config.toml
qk_norm = true
tie_embeddings = true
init = "normal"
optimizer = "adamw"
batch_tokens = 65536
seq_len = 1024
dataset = "wikipedia_en"
MLP neurons of a small language model. Each row is named by its layer, matrix (up: input weights) and neuron, and shows model dimensions 64-255. Each number is 128 + 32 x the weight over its row's rms, rounded and kept within 0 to 255. Numbers have three digits each.
A block is one neuron, or neurons of one layer that tend to fire together. After each block is what it responds to, as a language model described it from the Wikipedia text at the highest values.

L5.up70:169102147211089172121110186128110138210122107106139100156134189136174080092132087151103028135133085145165120138086132104158112176146174170105141147125121144082166138151116140169105152120104110132134142117120093151157130118186175097117114091178173125152150121125132182113082121144094131072109068090122193104099092039166088138108035101129143126159115105112166161104116209122133134092163108107101156067157085119142115082127124140139130158079073130134163121156104082086110122127152102120164088086090187090113111183053148112132085131159095154172120148054080120128152118107127109156
L5.up611:140089150127160133164108145134147168153121164126081138089125128098123154083068135133087137143113132139163167083108116123185077180140117145093189161047062183159154193128142132140104137136119155149161155092091097173080163127149195086093133120160057153107168143141125097136153127158134102121083097162093127122089110098149139148098124153120111139171132104133130097069095104130146135120127159170135165148127166089145140117107137147125120060111237133149198190144076100128149131096156144147126134116141066079155097137168136140117130114135122116153102171091082116110138136115111165132
L5.up973:161130106181112129101131185092157115142115175145074148183147161113104093165113051143056092079067162098116097142070105150123145086142171079143129162143105127104087150176085104070093139136091103144161127092131106103195165148100108099145115117159137112123164108165097145151145125076139138107095125135139111151154120139111093167119114073168134066089170106090141107155138084127138127141159115103163070153157164140172131126077116160144142138105082109142168148153112125101140166131121189139175161089110062126126052185188163090102136141190208107163074102081122144099078118132117075096
L5.up1134:190169107186151162143095161108126126092130123161082123133146120148100084158124131131125076171113099116145088153088104082136086059119111118123150139090100156195129131102158184120154051178125115111133130124149137108181147143104152086098083131167190177112184113125103131125138086082166082141115164180153108154111134089113113160148105166107114178100091051146130154070171120055146167127104146115139112119094101125182155127080094139104135087124141140150120128082144137105151148192156138131137097153156202092141113208068139150148129142133062104191131048089130147098133134110104127119
L5.up1244:201142143185111144133134173120101158174114131129061106093168177140140163181142146128108133147119189115131100122058237143149113134105145093048145120126161168108122120187184173104124142201134159108115125081132146141123127152145137104119071220162087120091106025141121086172158125096121077122131072058135152136175110113187114124151122151147132121079110105136152146119145172182083189131150166096137148134120122092181152097157097164132111138112158124170159128150135124171129136115167159117163113099112137112139103083101060140132071090112071105153126057138111127115172114163123092154
L5.up2243:183165107103166139141179142102128141118137172196089117130118128126110182135130098143081090133134096142101124142099156103120114114166108150107095194170140135154128112113141175120122141157111124150120146094130183125177123178140061124101127098097146139124143115155089140149108153059164086150109098090168168148077130177153096105153109155145137094116085081084129124103098139143081073112162102145208142133152153125161176144149170187084134154174129113161123198071190163156096141164093125118136155115127203133125094158125194109130169166121135072184138137070113100132164100142123105121
L5.up2481:112101143203145120122107114160168154073109109138141161172171145123127124053123134120174080077119141069204157116110108138155078134098099083087164206180145109130112113155180144142156125144145124117102159137117133147131130128110156119094085098175146158132121062106133119185144082142172043099124101146104145164165113145167105174132099074149133146138112080064139102162126103141222157099171083138104118156130090150142138118125110110150136129161159159077101137092118112173115133219132168073124121122123120125140080132113144156185162129111105112135186117108091085127047097151100135184
L5.up2895:174169166136121120129162136059149116100081140182061158104121147139122109090139112133118104167132195114209131080126164110146137111110155100050112114123134089227162134184175148086129115154144131124119184093160102082108129087061175082138097120173095141108116067149146048121134153107122099138136110152151145158135147102091140130034131091157061080146132140139134147105129129136164152118108127109123123148150161127200148105116133140173154096132127158164100105094143186093107156148142097113160040134163169062149080178066132172091105120137107136106156065189114126172160124138130135138
The word "of" right after one, part, all, list or top, as in "one of the", "part of"; weaker on separators inside numbers like 3,900, 8.23.

L7.up450:064127133174112122096164115132141180074150088130079092167140083128151093114077083068130163188148136178096111072121122081102110143119132188145130129149116102110072131222085104079174116135132117186178180162111085146142153133126088132129131095082101165098187132097112117110095096088151114151109101091180083094098104068165085137092114112144122118217136129130147195050044125092172122137160143132092096102161126081141119129183132097140100153120153144124105083143088107139065160137144123089140058161169144133092143115119113110154130090139149147146109122099104094126145129142158100137
L7.up1029:121123162107090207084097119187113142125128123130147173111112183152099133148087140106174174087152177167092138115096112118135204149111148128140088195110123147186099131165123149096096109135115097180170142103138140181125176121103169144112100127126120151111110118139128127178113114129157130123130126096177125169094088105116133170156141055107100149162173142172209129126078079103182130100161064067105149120164131073146135125189111176144082098061063115128163105153107124130137104129119130166196061137191172073205118093128125118095092125103138167160146149093134106147087118115124146123
L7.up1449:160155126097117132196154136129106114144125170104109129120146182209098105101141178130158157154147144111129160104155145110093171144076134166080098100130135203106113177173144134165164129158104160152103139112110116103189152158151152090122113174127120142164181140116132148147114109140176139173170173085099127197072238102134074177127071155122128103154125077107136085145087180104153147095135130111145175090166129090110109123119146168154175127178107060116128125118105199074156132086129146139157094102164168124073126155188128116126187175091089128172129188092112125145139150087141117076
L7.up1470:131128165159117165080096094141119133162165129077088122096101141091102075138101094064129113126095147170092099181095094147185203127122199155172093163151109108117082150204072132154154152106136124133168115207104101153164161156107136103131156113143136137132161142145161097128128075122150129138141141101137086157076121157158090142109134123106155063152158160169201182150104133173148127127145101078079152137074142088158138142163158147166091118091083112132129105100181158094159126163068125151158069103129163143152115084110087098100074085111087168131108126095089141130128102203166110039
L7.up1569:123158162131152061153133134133152128126117150058134127135086185144107124142148145043122100160151206100146101118143131098145158103136182111117169103107087145098105129172101150070104179121120147110100087173137104149130193201157143146162123131046082084109155109120074145164130101146097147106105134072086112103119151133195073130108138103123109107121123112145129097114119088116183145102196145089102118099148159069125109175171168177199140130162100135133156185151047123139125168122160099125100079141182142118091110106195108107143132118142118136109138145148139125112139147082171089121
L7.up1854:077153135153175167131123114127055161092130146102089157128150147152103105142145071139111153122200158146086152153136099086176159072168155131122131141147104138155140221176179134090135134091067135103141163154059106149130138172141123117146069106148088154068131127160120095152136131136174135174157098107143074191155112105140082113151112109110122177095137160118126100155077095109191112081134104114095187134133152064192159157128147151162123077139101101136115163107148169168131157129099075154183086095158151160175082105087109160109142154083134127124102106129146092172115143138151149111
L7.up2716:156108109179130132136109171182116110163096074143096123135174128064110150102138183095146182068151123184125121131196122152123167201113186144104131152134078167169123132143155163126097136132125168166065193106065103128143160158146095087116123112151117113173127143175101133130123116106103093172107129145145067135092141070142081160102132178180089145133070106105154140154090152088170097146128144113154106099146128066138109191130083149124104166121092127157151122050116110094142115125163135119134155154173191153163157067080108062090133156168161127093128085125085115103162111084104087088
L7.up3039:105167091144111165128105127112129167107138151033102118061126103098122150132138097111130109098142174143116115155124105116089133159132095143122069154129123117095148198178116183095205135131115139139146140115093143172109109177080131151172117126124061144138142096129126109143136110115158150121142129161125110132112151083112131142143136092108136068112134136112165127138064121184154133057118120105096125116097130000150121100187137139104118147153170138131150113080112203141131192144107098116160076128131126195179113078088129160107147111133150117094105077128105143182092147124123153119
Words just before an album, film or book name in music and media articles, like third, their, 1995, plus discography table pipes.

L7.up28:116087139121131091116109141096173154120174132100138143138143151109117148155176109156173160103156161152144121190121189108178092139122207101126132121142095124146044155157152119175107112100153081140053079059159167195093206108164211091158106115109159139107103117098114128159113125119119120115138141150150170159132155107088118110135106106159156145091128105116117056133094132136155148078185090112095151171163104122117152114121107166124141110151117148054186143082170110130116145163126160156163122074093106077137113151078129092187152043123125150158150110092062129113150150076136102156
L7.up559:152183137138121132078124186077132095157098078150068142103116178074130133117148100142165137110188155128151115100124169123101167111075160093141153132133062115115135122103151119132155081162141135109133127149109075071129137158119137132125083123126128128113140122147127081148094129116143098138133166181171132139146187100158115142182114068103158088075111046113115128127136109122145155168148126148144143113181131121158161229132135232074169160113170131096187097083105185159177187160137110120157113110119159068165125146113106134082165112110073120153179141071143159096111132068100137082
L7.up866:134095086125122177142141080124176179121157124141118128102086122134134137150135133100177095109133156170128149128165146101140180148116178166127116133126142132143099179109195132163102038131076064077101164085143147106151112126126071188179122104111085105117129056190115093088136160146090069099098145195084125111188159096133175109110090133134170166172104129131164187129146113146123108126056113135105178132160185130120125107127113133143165096142146163117162094114096071107181197178125077111160154120186141091138146105128118148124111108123144090106077155071150134087107180114149066172
L7.up1231:185079079137154124126105116123207161131108124131132076179080127177120114075114161144134178117155162133131092062112172068155199104129129121115105157128105120103101099151085144106121124155078073185139162141155127155092177189128070110152096102156137121146161113212159105154108171127162095208166156146130136121121167131130132117134148111148184199089088099127158090124085133138169138108121073168125116116203175080135181115146130112083143117172121108124139131107078165087131130136114120101141096115222176111136149132113141143119152077152129106116092136137075110159108123173102092117
L7.up1849:092093123118150117169117167068211183109154087124111165184097156113142155062126100174149116171142155059125111166127202189094146162159170135175151095126116087117097136117174161082109108117092108101135151117131121142166111067100192121153117121178175104124200073157139133097122131106168082140141152151167127141165144075126113165149088140151157150106095059070152060141146124136106168095174134163094118115140148124200100128118104178148152100176105100061152091139103136145150161113126103117214133079152150050088133192091138152097120139121083136117100106107147104127146170065143150130
L7.up2485:158166126146097139067105131081161161096138107143078076166117162129131129112123203145131111125161059141090120083092174191171122134116186054097186112129090109083156134105116115118131129139109129136085150161166168166121193180108135170084102098158177110165140074151142127160136165168097095157159176114112131116082134118116111128105094134135180125127093076062128120113072156151137179094161071158132118146143130148169142120134139139090142121144090147088147157148154115132159135175130175141145122134169159114146142093156115130090117090100080105149129119102098116164113147138067132163
L7.up2526:145130114132132128146134133094101200088145193050126099093140133133162098118128161119140126101223153171128145129189152130189131109143147081128136122144117120121113153103138127149140102135105096151101099102142158127126175153082155132124110109145101139109108111196161114141121123145157090084133162156127157178193106117185124126148083164168141114096148142123099110072139133071165153127172092105086126161136168098167148133165089185132182113165150170138161107132130140089167114099119085091075121112112091168125132047108148110134141124167182119081105102143153082157126166104175119131
L7.up2758:123178127124145165123124125138147167122140120171121105139113141053088100163127141191170113123126099138154098088085146117124121050095137119104173121092080112090103162118058104117075161156129175125136160167092104140106127166134133126134132157132124126100126045210165115156150092167114078088110114156152144178128126078178126154148169166135126107140129091122135121108120125139143188104157153091100115131120162104137129184137124153056161135197118133037161130147123139124150102164101135157151120154117103084111134154130140151136126103125111107151156160075112092147115130120113086141
Punctuation splitting numbers in tables and statistics, such as decimal points (26.2, 5.4%), table pipes, minus/plus signs, thousands commas, score dashes.

L5.up32:151173104118157088167147168092123081130138066087123129135103127180131127129082078180094049138162167112149121183090152108132171113106173071118154109119113147157101082149157162104081041142150094151164103079137158105165143153111178125158130151140123145120105113135094085122100133143150110093130119167149113136168142222166099117127135131166176115086133100149090110074121147144062116105136149139161142102194120145156148195077123254171154100091130110140127132151162209099174168124080150104142104102095160140133121123125081183129206153080134132156138122091098139165148169134121123081
L5.up739:171135133081088112170161161094103120138147093153074150129089140148154087093157121116159150127133190159134097120091166101086125097113132080155125140130158094149131110150161107124076111205115099150157153145109120087170138163127166200134113124206092092106141081147114091094132183130222085084138113151142112113139112120115099092124097131162111097111130132102136166088111176135175070110171162147095174056159084118105122163145096197143185119184223163095208075056096173139074159130084138140176067073123170159152110118122086168112129086166109119132153140130170163155137132116160145126
L5.up880:173152194130138105205115109150153130073117126236155208094123209141151196157119147088175138159080133185133132165109180108124183142138203120124112133121100111220146117158178125132088146111106073107153153102079099129158143097132117152107153071080145088064126046093068098109114113098083137141135105118124110115112153142128141090151114146159143089143091129162147191126136104118213107079110023121144193106142119115131168210117102192139145126141163176130204121151157132146112176071113157089151154067100119046141131119084154126110145101152077142127168166093192190183123089117166120169
L5.up1219:139100167156097140114177125122114142104151116154133101128147149089148138104116117086114105104084134149101148063158169138148084166149141082136131134108079068112156090131161157139155093169105125113134165096120106113115121123089144054132124117137090133191089099117116150102116115118148101120172113174131132165142166096125116105187137109116119093135139150142173134058124118146125131113115106106146109141149155105176181148136133212111172133167150146151076125069104160134108130159132111135144144075066154116113179165090090188149149123117057113156169149156171134119132136116174080171
L5.up1352:201165174110077133144080151073113140136129098140102095169084166111140111129109109145118157097114186138133072129126164104056119119192154110099167084143103176151124130134115113124129017159112159103127066082150106098091123148149133165160144123185079143115145102142153104109136141144122125092149124111100127142127101128094097120121137130162143131084154085085109187111134089128140119097124155144090184170134140138131097135126128159105169093165119125114185147155140142100131146166131133136124137092103136117077143166148078154161134090159098119125098116106179158134194055121104081079
L5.up1411:188133141117139118136145146130121127118124078094102120090139153135113165136145127100114074138135110133252095109114146133164102110077133072165184159116128125161146114126080160052097152192118121129123144124146165094144167101135077167138129111179078091159125060164118054124141120155096121143204088170105168198146165118169136109156195168162120145171141135090109156114122135127142182037141111201083166120207131132172115193120097141126145086207125172138137097096113182169106122136129099125155104086125166119111150081125050084080168074095161160142069115150101105095114113167125164165
L5.up2181:162131103144102109166167180047122114142134083102051130168104133156130122134122143084177101150100155130161121118093158146124155092116159120135193129118148115162088147109144137105134151120124111139120094144141117144169144146133143056169143107171107125137139078128127094124124127083142063113143071145106115157075064165115083139100154118155122071063124137096108101081094142117171115137096135080115158125094094105151082175137125112100134121141155148082112093090094143111117123164107158101154080114169162134095080096074098146077168141146099110139164177146133154150098136135121098149
L5.up2704:161188133139125087123154125122162116137123123112139126121154134137086083128173081081156135108158172131166074121120188112124140145102128112152163141111143125105147138162117183183108143206078062148074104146128133124136134130084162129157087153169115044156112026148122138122161137112104076136124126141082134079099115130148088098123084091169077189136122114112123135078128173066130077148174143159102178155140105113151137160137129125136165123190180165117131153173117152166096157112155196165137103133115172081160155124105059146100185137119123108115163147141154138138115164156134121146
Separator punctuation after the leading digits of a number, such as decimal points, time colons or coordinate primes, in stats and tables: 14.43, 56:38, 39°56′.

L6.up2060:074149180118104171164123124146136167130148138113175144136119115136099154122113132084151140120152103157085108120146116108162167118161130151119104151085118142130123127180141158115154081115148058141144107111092081149125166096162147124143109133144105033100097118131067127191159096187145119111097148112135063136092107120154112120150153124187118159143174151137152142094076137071163162135114102130114131098124127064098109091217124177145112122114129116131124115144121174173138140118123079122134106147168187148135126049137117100134086015088109105116133110138102089185187111092139115116
Tokens in music articles that link a work to its artist or label, chiefly "by" after "is a song/studio album", plus label names and separators in discography tables.

L5.up101:149166140194169115141093105142109119123104115096127213085124132146162106081171106151147127132180186162140132157072145126133169146086171073137125128164084124144195139127189152166084087135042092164126120143111125139101160169124139155108130121146135131113108093140083167142122118101114088091145105170172070166153084087116175088088143067162112156088062133141137138188102107125094148128162123110057099139130121097149126107115135189092145132139211112119127162109166065129154109144115101133158131070145117114138064169124145134150094093117151153167108091129156133123148151115130173127
L5.up245:147106149190127129174123141104076185089093145146138142146094185132114164096157144122106120098107115139132149086161141109135092169151113141100178143132101115119157126168153156085118037173161137116072130097045091166154120217103123112117112072170108120150144137138139089137093090148108137106189103125138112129145140157184100076156139128120117104102143133118122089103093177140191132096148166148101197116155102064183138083198146163119158130102137142124079186107163152150110073088193057141093173104204114150121118062103146081128121113091114118146180115111057140124133132140123136099
L5.up650:123172129090092134140133174109165117108100097134172102147141174119089131107126105082174147192099135105112174209145104150096141138154097139086148130136123155116108146099132157123149155148150174102110125151108081145131164141143083138161054127060094076155146118120109157162108106098120125120093164128106111136154155149109069068079138125143107098098122128000175128066079234125075180084190157103082142128117113070127116136146135113125154148138161143095147174072137121150098076149185090122099110113133118121131111111065126116141108141107096134114067113097132157112111119139084046092
L5.up921:098112081155161138100102100125066136147129076133143170159094120117086070140177079174129088144180131133137142156186134123130133099100144127101118165105125136132115095181152101177074096147126138141115093126124082105166123170105109173074078126092106128118076139160136079157074118101094092128129085182176125142134130116106104121131148139122192133078098166139143145139039073109110132122145121100087167095140175103124159111130072152154142105092145098096108124146104155184167131142131111096127138097141167188145108123122135111148103167152113092155130111096156102150176150170190104126
L5.up1465:138110226236117138144140184140066114167136153068096119088103170155102126157112179112159106117141138198141118082091159158122111115095141128104142134125123153131159137110157102139160118112144138154117160161071160205104143152136151149142133125150078139089091123122087110124112114150137170126109118138133130123072165170168107087145073147129168119089080196143176086148056176149150169079132154175136165172154151118117166104128115123146090138115116178124096172098117143154147153153141189113147138121123156123187095126089144094107143088090137134117136104143157186099120103129102102116
L5.up1594:116153120146098063078132123142089064173079106096076089097141120139094089093165104164140133186104095103089091137176126133143115136148159084112142067109099119145112087152189098141143117109127156088108123108102123139125139153194109142114086167093044122148092141145186052120052117103145114143098142165162164154121150148169118120109061136141117140145061194099145124131077100135124186109173113124082103139123153124149107209175077129162107152168176125121082189138133145135151087147127105093137138100143171155190147086161116084115119186138120131129152152141155140104137172138140085129
L5.up2166:101115160117130135146181122083121149107140114113092121099096115165089104163110122111136159115179160182101075149098142127174211183111168117122117184141141193181152166136154201113143120111097102101130204084069090171117134117125085121141102111093165106126125050181087118125137111100168088120133090110179130110096104132151142108079136149148100123115095199117163129091094088119144142122151071158142167120080122085148174131166156109108125145141181097167134156129131133214151131112129104092148185124198127133189067085079083153135098111093106113121119091128158107141150132157135115131
L5.up2971:114103138136211115096139110087127123126065107156120176134109106161190157115116173164125104101098124164105081096150123111086152107135156118128125178089087114112173159189205118114122098174145125117162079108097125133143138156136136154163119128124151153130093117125176144133131161108125127148147101147112103160173170089138084129111110104147129145108119115149137160106072167093145155136196125172081098098103150101098116118196119140134128094205193122124180104156134173194119147152138157107169124106123120157116117096073129137171085097118128113123178088136128133142158144100153137143
Separators and verbs right after a release's name or field label, mostly in music discographies and infoboxes: Label:, table pipes before titles, "was released".

L6.up2849:160175143132133166110079160101143102113142151143195103191140165158104091147152152208168092151106142131183126103140146062157064122108085094156148083119104163159155101149153149077139139155169132087109174122117116133082118092111157125100109085143138150075101126127200160182108132085149129077126104156157138162151111089093120160094089120136150121121125132059179128100111080102150121141143099111172173146084115127108132113118105116132146128093175132144165049140138184119113143120147146104112136120128073083122054093106101151111112160081150144109142136073157150117137112079120119114
Words that pick out members or examples of a just-named group, such as as in such as, including, others, those, several and colon lists.

L6.up252:113187173179143139146049206130099096149113073162107153160070084158081154144088069127135115103100126105126102120097127127094183114161187161114149102111092146116163182099159109074094065121133069098154115130058099131127165112074061142125129124155169145146103137148144118118103165101086092179140176179120111123164145107131089101125098142147166084113116091099139112123127163108135081084151127176082105114141188124134099094167176140115110134148075186116196165129177146195123139141158131031166136130096154101173174165115129080140171117108124124151132118122136144127166187131119172146
Conjunctions and list separators (and, comma, &, or, hyphen) joining two nouns or noun phrases, as in Music & Fine Arts, research and extension, Bosnia and Herzegovina.

L5.up64:139136150198158146124057132106078105176126125110101065136121136161170206111139113122117089180165071114144088140086149158195129094177145160128120125118073126142198124122120123124187110137099062124104095099098100157106139181119135145091165122110120194099141144216119125162096165097195065166083137133137137054116110106198105100118119188080108150092129140110132147103088135062087134145122126117149110129194114037152110108124110150114133122164114133192202158168138166173117151194124099078144085110133192143151127200095130085198122164084138125109126118109092166163132090147138181143
L5.up416:142161138178175142128072166156136135051135100133152087200073137061109137129151103158110142134155119086146139086125090115166110132134147087138125091093082126103107107139132153173140131177188119156097157160078165097112117094137139122129153068115088145164089136141147089139092121101152120155164125137109128106147095173143108138128113159128212135127145073091140144116138164124107114105201130106193117090140141076167093160136087137104114104069119085122114152122112116124127096129115119109193155072104103125119098118059047122134129120102081124136102163108075073124158139128087178145
L5.up1065:053216099157116116143139142143120127095106145154075134162090113160146150134131113085105078178134155114163103143141114107086181146185159138188128132167140135140123170171075091132094055098150061149125075100140093122145127140153142120115194117146149149159099130151089082127128143104112097091081153171163134145099141132151091125135057086140140102124191168082097092093104181084132096132135132151116119084175164061091138083114056182146149125176156130130184087161118142159109092155164148039177140093140155136110131172085155142183118167112155135132072126094128111161143165099095119133
L5.up1271:126138143192190101159050154158151157123141118073139107121137101090109144106119149159167125140097118099118107145128106078201141102204150114174174145142104201105098103155121119148139090204152092147141159163070152116177154149189130085168094130096157158143097124191210095132109120126161096144176136174177146155093186172171101099135115163179205137163110128121116109110100110063132101097194162093125163130138145097077122153169102129100118087108117112103160102163173102152134096142130132131189107054126135104132172147107125132147102131106116098187146092097111072135188169113136150122
L5.up1832:101119103177179141164111167170126094158153098151120086145114107098138062155097135154154059152113133189114137122106108148133174175167152127080138118163099164102153085172141124158113083193103091109129130138110166138130109125140138135187111128164125104140062158122119110114091163114103116128118156166145120100132138119078085097130081167169170116158138142145117132118152190148104110131180106123138145100080126097123126043176127177106148135119134133114137131163188149176115161124144145092185150010096123137157146139111174153143163146089129127189107156073081090149140182116107114062
L5.up2448:121113140138158164133097171144108077157125153153138107134123110171113147093132079130107091096089076123094111122108136105136149105185116139105101160160105100092117184097146125114040139113155095112158103131129102123125115117120116083155099160133190150103142154145163101147089114123154083131151096142164099119157096059156152085142101070163137090136101118091154099170118158100112117117144117165124097116121098123098192113119154096105129116130162122126139094122187132144100181131047119080173132146140103124132145167134128156169101154139175119136127111131143170156157101159149196161
L5.up2680:127139158175202134165124113130105143108123136070140140166137086125120147124191095118114074167112134104186101178129111082177141127113132137118139121113105195144116101156143111126104089160125103181129174138088144109119128170149150178183133151106168164132097136157150114101077132085107114129156167187121137182111094200092162138123155165179149185102100096139100180107111207174152125075174147067158146116076111072089127178104106133099125080114146112082118119130143094146175143172176137103140141110141119112160150205107072138209101087139097140193076185096081106127131149151154159091
L5.up2922:171125137128110143101125145106122152113112099178070157149093187143176155135138101134191106155120124109142094157092182158078156137139132086084187116138130129080113173098140118139085096158129054119115163123084083126153081113035103124147120103135153137088193115093118123134155126135127106119119124167124134143123110073123084128130055103142087108155124108064145154110091169113155119114199152097130147116130129098115194153133121125114125120094130134155140087128166106170142156133164126139162129158132135102136167174120162087161102133139107150097140153116092116152104122121109167160
Commas, and, or and similar separators right after the first item of a coordinated list of nouns, such as "education, and", "Saipan and", "Mumbai, Pune".

L7.up89:095140166157157131124045138122115110102115148074087192165037193132120151154123099091117076181172096132202065132088166126066163085124224183059147105117113127163107175140202105120208111114133123139133069103084092127115135179101113106134147100107160128068169153107203108122150173110141087110119147135119173095134134121124096127121073157123123084135132138114098151065100079105113123110127150081161111176073159111079152109103117178101135125106139126156188136172177119122100168122134156101192154151112119105120111144171138112154120170103111149098078127151045138148090147114069093094
L7.up130:097105109169170106124130134137100110118147121183070204094133105185163163114141121180113086146082116173139063111055137138104194169148139145099118131164070120145120133123180110112122121100109163098161122127116144150137096072065106156113133104088177153150159049115181090117116125066122120076138065169164134158165116117084105165080148102129176091110063089138185139117146144062130098119120105169093116142094157126086148137178139147158124126092166121102148180157161167101138090133113132023195109159148132144104167171167119083123133149097171114128101162115144153192189166125132071130
L7.up507:116139090176141101107086166158176109117122101168126148101131144112092141108064162137107112133144124128154124118124113147087153096158108117101091105096102200119145159124110133179112121097214129108139134182108133125133117078130171098143123133143159122111108127133164080148104090083065142204090134143149114140156147093130090156138108141095191123108131114109123133109116149087153171117193119098169156122101088071090150127107093151107091116119135135121101174124174062121116126089171118061149110100110155113181128139122125130113163119117095120140169139085078116110119144172155123149
L7.up2016:132140129164111133191101161086169118108147133077112155136094150141141175123153149114135151167138145165107094144146164149089165150145149150138077142128038087118114159137079117113123101138075125128129110154163144106117104139066122145043112155121137195195131122121145125137177144072120142082142111199167153100117109108154068132115148066166123179120116135097092119144148086156174158113161112168120149201070154130084131139152137133139186169102127162099161125125140137183152154117153127096128065153103130103154160159066171089107156186119102163140205150040101133086169153137091091157
L7.up2252:140140156126122147166039126163126126070080121174125162131145122075140111166183101094157089133082058123176109124042089152156184141167130130151148144096136091165210221158140171188169145135139095136073108212140158103163161176127130117125075091151136162139115118091161079064093114077121080135130128127150161146175075123157108099192096120126103110053135135088146132168171154120167115136145112068164150105158127096115175178135145175135134116151131052143149158087137141140141099114193130140108150105139174167125120179114141161177130167171073149147113201044138078144069119054103140127
L7.up2424:117099169111199147114094101094157144095142145133130096162097150146099104111106171066161134114105134180192124083102190115094115100163141141161119125131093131145073086168140111135146175091209123174098179143107158110139142096173176106148164157082131110179086109143153057184164091100129128156120123117123116141133101177090168163100068071096166108049110137111107156080104113159079140111152158143070156136170116106115169104096116149100162144139107153081090149134175126196128093135099137122141076087143198155074109102138133163159125161076080119106076117188134067136109111130078132150
L7.up2689:140141134143179124130111146170114100161148148189096132160089145188137180157136140176222110140128118106132107115099146082085162106134134130163135159145064120099178091175162149189054139126102129197137063066130125123129114124074107060156083107137134136122147122121185156145155092130073105119118106166179101155142118156098118168144126067119179171121081132103149107119147179152142105154162093153127094191115150110126119156161199105143140131089148182073154165133113147133104127133116107070135153122126174161140164147111099114101098164101162118094176199116134137171097086219201133150
L7.up2916:171148130133175125139115198109106126131119127142076113138112099195142191067076082140110122110066127129078131150127144143136170130132142156118127153127153181104135114104168110140116155159136054169087082133107101076171146142051137115113122107091226118089167070158137108088129161147072061093086117181107085175107121079119140156111120125202107133099109117078201167153137144058185171130157155126131083080119123109094148130075093145134109118130139168124176105134200134122146207142058179120126125116132115115141127169139137115134094112152173103162167144122171112088181133173122113144
Coordinating tokens (and, comma, or, slash, &) joining nouns or modifiers in a list, e.g. local, regional and national; public and private; films and television.

L7.up64:130166200075137152103146112015120116109121131107142115147132157086113108110075110132161127070139125157138078184119173143179092125095137118117146123101122131150106136142150215093086163116115109081045120110060103113113092086106214140133134160186090132108140109139073126093140118100166152107108129179141133124129114152141150122108135131144055151162157185114140149061077138101088082196072104125157127122154158156115165136138109109208114151047134137147160084118082120092133162095146097136146108135118118106127099137140135134127124202079205115149064119114102152122136140104112156126
L7.up387:129168154109159173116112125104073076140117104093146145155069080120109159122101155177144122094118109131137131146106154119164159119092147142150138112108103168161151157139119163054112197098079189059137131136110179137154159105041127124111138079134142146174145094163109104141142115174137147173196162203123165193125134119177145154090172125132081105158136130103146204142110148093132137161120105096119120083115075127168178103154076097140170084050112121169109132141125112133117134139102099195091167148095154088079101120171137138115114152065177081129100079113129119105177175135156099128
L7.up1757:146165142144166171135146128106160149114135090180120163190151129178110139139133160138167085134099119069113111127091137113084113086113159125141152098158071154117139168172153178125151133102100162151171171123145146119172080139117110122128118095159175095128216069142162130155152178132140051143170124090188122171100148122097113135097090119140096107114071173138132136125099121115145124134115153145139119099199047137135182161110180120101167123143070132112143110090108154150153112149137102175112116082209185137102110111086113076166113146062091146149065043140148136061187106113162140119
L7.up1802:106171133174140156148145126139133065081088144154115133125089139131110182161095185115119078144110120138153132127118111090135119118066176142152127124151146163179167134138120140058136179175096154127151125128159127141153139100068126154085129062166150165181147064192120106168140133125149175183197198125163120156126095080177067115122145169151079125177130112124146178153120172106166102093121122125097149130161089082173214076120101105112202095081108143138069175078083146112157090167166103158089058062138180112092092094167124193114117106104094117156095099125151143113204138116146134125
L7.up2387:146194113113123175057152114135099097121099105126069116188058115104100215141138155192176100130153109138157141155107171148212129118092143125112074180117163107155148143123118088055088185160083116134082124115129068156166114115092136133119097062149156172142164118163110127121070157145116105204124170192131092186146104087118142118117155100091126104109107074099168140122180112140066135139118128186142184107112073150110211153158103119121140089111071123122123151125117189107127135106143097139142125103138144119097117111122105167143144096146101112147129112111075122109158129132158113112
L7.up2428:116109065125137127099165104088160073101116154108130135104111094149119082150112213150127129094123090155081140094086094127106132108101105092194144080155163161113136131111148121092126130104120139073143135160095136128138118109039163105085139184159144080094132125146159061191064095111151068150146134150111127111117137174108113076100124084064053147100144171124105164136102140149129134123081163169149108123111108148153140140188129105172101087059155099164121070159119122187144168098083086158120169123080077117097128109086112138159076161078158108124137114098110131073137135128153139184
L7.up2522:106129119139105097115134111117135110114122124167127131113141134176112151126123180161150128090099055157056162080138155128104145154096119102124139090149132127116093112113125103103157152135117077121137146139147126142128171110029151130125120130190156115132108092161177112156095136147136077133061141138098163122129112160123125063077119112131089114113143191111112157120183119132164110108104120171136085158166162136172104163134102066165158131071136116135125103171162161172124092113116121140106109122125096081100114124094108114130135176089165114143177098137123142080121125149095136160
L7.up2574:071174087160123150120117124145127161133054126148129148181091152177094173109113176153124094149105096124117097167097127089107130062111167129141110158102137150103183176107176144086113122176121174146167126104152149163125142120023086137153061125156125111098163093133152126155165121144128086199158158120149077163140139063154105131095117113139093108137087084076122144092054153097103181185125153185109109132092118099165157072144113155150159103148154122161157132114107135131117096142124110166096131090178207116107101142127144125122076148053145127138095070109125147057143109149110129140
Words starting a plural noun phrase after quantity or existential cues like "one of", "four of", "there are", "many", e.g. the, good, occasional.

L6.up1651:141164091122112101124128184088093088134109044125122132107127127145106092129131142082165168114155175181114100115149077127146178137100135135164139125089138102086117096073079124135146079126144098163127099172093080099168109185117130093145138151113087114093095075135124147129134133149161083104159085092123155136083134125171138100170099161127123171091133081121109143111114150069205135085096143072103168129178086139104112172143083180125115146165169136116148111080141158087188154195089125110127121122163179089173175180112192144121135092128064096122153112119087121196097145127134077146
Punctuation inside a number right after a digit: decimal points (20.4), en dashes in scores and win–loss records (18–6), degree signs in coordinates.